python train.py --num_hidden_layers=13 --hidden_size=512 --num_attention_heads=4 --num_key_value_heads=4 --head_dim=128 --intermediate_size=2048 --vocab_size=32000 --hidden_act="gelu" --norm="layernorm" --norm_place="pre" --norm_eps=1e-05 --positions="rope" --rope_theta=10000.0 --rope_fraction=0.25 --qk_norm=false --attn_scale=0.0884 --bias="qkv" --tie_word_embeddings=false --parallel_block=true --init="normal" --init_std_qkv=0.0203 --init_std_o=0.0 --init_std_up=0.0203 --init_std_down=0.0 --optimizer="muon_variant" --learning_rate=0.00898 --lr_mult_o=1.5 --lr_mult_down=0.7 --beta1=0.9 --lr_head=0.00394 --max_grad_norm=2.0 --warmup_steps=200 --schedule="wsd" --decay_fraction=0.918 --decay_shape="pow" --final_lr_fraction=0.0 --batch_tokens=[32768, 65536, 131072, 262144] --max_seq_len=512 --doc_mask=true --train_tokens=728300000 --max_steps=7413 --dataset="wikipedia_en"
MLP neurons of a small language model. Each row is named by its layer, matrix (up: input weights) and neuron, and shows model dimensions 96-223. Each number is 50 + 15 x the weight over its row's rms, rounded and kept within 0 to 99.
Before each neuron's rows, "fires in" lists the words (lower case) most often at its 100 highest values on Wikipedia text that the model never trained on.

fires in: "a", "they", "large"
L10.up1130:41 77 41 57 69 25 51 63 59 52 60 35 59 28 60 27 39 68 33 39 39 41 85 40 41 72 44 45 55 69 38 63 79 41 49 65 38 20 59 69 43 46 58 53 18 52 52 56 63 48 66 63 64 28 39 71 58 32 79 60 68 32 59 55 45 41 38 71 46 82 42 69 60 53 44 61 41 74 52 63 40 35 64 70 26 54 52 82 42 62 55 38 41 38 60 69 58 53 24 49 58 68 43 53 58 48 33 29 56 40 61 57 57 58 56 38 55 65 28 32 34 33 44 32 62 62 64 40

fires in: "work", "position", "performance", "song", "shown", "school"
L10.up1652:47 41 61 46 54 40 49 25 48 51 27 50 55 37 82 40 55 56 58 49 83 45 41 61 53 36 31 51 31 49 21 63 59 52 59 62 38 32 62 70 69 50 63 25 43 38 46 71 42 45 46 51 72 37 47 44 51 41 46 52 30 51 57 70 53 38 48 56 47 63 56 23 48 60 54 49 43 57 29 56 34 56 51 79 58 61 62 63 47 78 34 30 44 43 35 46 99 37 27 43 52 69 40 71 55 48 62 49 53 42 76 31 54 38 43 44 48 46 77 66 73 71 47 49 49 35 48 39

fires in: "a", "as", "main", "an", "early"
L10.up1813:29 74 43 54 54 61 36 47 30 63 40 67 22 31 66 67 54 64 57 29 57 48 64 50 42 59 50 47 39 43 45 61 33 79 24 28 29 66 53 52 44 48 79 75 58 83 45 83 39 43 46 51 59 37 38 71 35 64 26 87 56 78 77 50 27 45 47 32 29 59 45 78 43 86 26 59 39 37 39 33 60 57 58 72 45 70 67 46 54 40 71 14 26 43 65 60 72 50 44 42 47 43 50 56 40 51 81 53 58 85 52 37 45 36 70 37 43 30 22 42 55 40 38 26 53 76 47 77

fires in: "the", "s", "jr", "she"
L10.up249:68 45 53 87 95 53 64 43 48 64 29 62 22 47 55 46 53 65 42 51 49 19 41 40 71 55 28 66 47 79 58 30 34 37 51 46 71 39 27 51 60 41 34 83 45 53 36 51 45 41 50 63 56 43 68 52 37 36 57 65 42 45 59 51 62 41 30 51 46 27 60 30 45 60 70 44 31 59 64 56 70 51 78 46 70 53 49 40 54 62 46 51 46 57 44 42 34 73 47 47 53 62 57 54 41 24 61 32 50 49 62 39 57 64 65 50 35 32 55 56 77 62 72 76 54 52 38 40

fires in: "the", "early", "its", "s"
L10.up1045:74 55 50 70 47 45 64 30 35 41 54 39 77 54 87 34 33 35 48 74 43 29 39 70 56 43 36 63 36 70 59 64 54 17 35 57 47 55 52 23 20 59 65 47 50 51 47 68 52 57 33 41 31 37 61 53 38 66 43 52 82 38 64 35 68 76 35 53 34 57 59 42 49 58 59 45 28 42 50 60 74 52 51 46 39 53 53 32 55 25 56 56 39 67 66 47 26 17 65 48 56 49 34 44 51 64 59 47 25 59 50 84 46 62 61 57 73 54 53 50 44 82 87 71 45 21 30 36

fires in: "to", "not", "and", "he", "they", "húrin"
L9.up151:50 52 15 48 47 55 51 54 49 49 29 60 51 41 27 36 25 63 56 55 62 71 72 38 75 45 56 40 37 50 49 56 58 54 62 36 46 27 75 48 33 74 43 62 52 40 64 57 54 31 52 53 71 66 56 61 55 46 96 22 43 46 00 56 45 47 63 55 47 41 38 71 54 58 46 54 22 77 37 27 45 47 87 71 52 35 57 50 80 52 39 56 50 63 44 58 48 66 55 43 87 52 70 23 38 33 39 46 37 77 54 46 32 39 52 74 41 52 41 55 57 16 54 38 50 52 48 75

fires in: "by", "before", "while", "of", "began"
L9.up927:57 52 61 50 52 34 78 54 64 59 49 58 46 65 48 52 82 44 38 64 66 69 48 50 54 44 32 42 66 62 48 51 43 59 48 72 47 46 36 26 36 57 53 47 52 45 59 35 61 65 57 33 22 43 63 50 36 67 57 47 34 75 38 45 33 63 44 67 46 63 36 18 43 43 75 64 19 49 56 68 86 49 01 39 50 29 44 29 63 41 43 47 44 46 50 58 57 61 60 24 22 49 38 64 68 34 34 56 38 45 40 54 61 28 31 54 51 42 22 59 54 19 69 60 53 39 76 82

fires in: "while", "for", "and", "of", "by", "before"
L9.up306:87 62 33 71 26 33 71 59 62 71 66 47 53 62 45 62 80 50 66 57 67 66 30 28 33 55 44 18 61 39 47 64 65 57 37 55 55 60 53 41 31 43 45 64 55 50 58 37 38 54 53 42 39 63 59 31 45 71 64 61 31 62 59 55 58 44 50 32 20 73 27 43 30 38 55 69 38 32 54 72 63 36 24 65 59 40 63 39 57 46 53 38 10 38 39 33 63 39 69 24 36 50 31 21 44 53 38 44 23 40 53 49 68 42 38 54 40 70 26 56 57 34 55 26 67 34 53 47

fires in: "by", "before", "while", "for"
L9.up775:52 57 46 51 45 52 62 66 54 75 49 57 48 59 34 72 77 24 50 50 69 53 45 32 54 48 40 50 59 53 30 56 37 58 50 58 65 66 55 30 22 50 34 73 62 51 63 56 51 56 36 35 47 71 43 31 21 69 71 27 55 60 65 34 59 41 57 40 33 47 27 56 40 17 74 72 30 55 63 38 90 51 34 29 46 30 52 64 61 41 83 24 43 46 71 48 52 52 46 01 19 36 50 35 71 38 39 33 20 25 61 36 79 48 49 47 67 23 50 41 71 31 75 40 63 40 61 53

fires in: "the", "as", "september", "s", "june"
L10.up855:41 58 46 26 71 49 26 60 30 46 46 45 63 54 74 61 27 33 42 57 54 45 61 39 50 25 51 56 50 46 42 46 60 51 62 47 47 42 41 36 45 82 61 53 63 58 78 50 51 66 58 47 75 44 55 57 40 43 58 48 24 48 53 78 31 32 35 64 48 27 66 49 41 35 41 35 30 36 42 56 57 25 46 57 32 63 29 45 48 55 41 48 31 45 48 19 08 30 26 60 54 56 33 31 63 68 50 53 57 61 62 40 53 18 56 42 60 60 73 40 38 64 48 73 28 50 31 59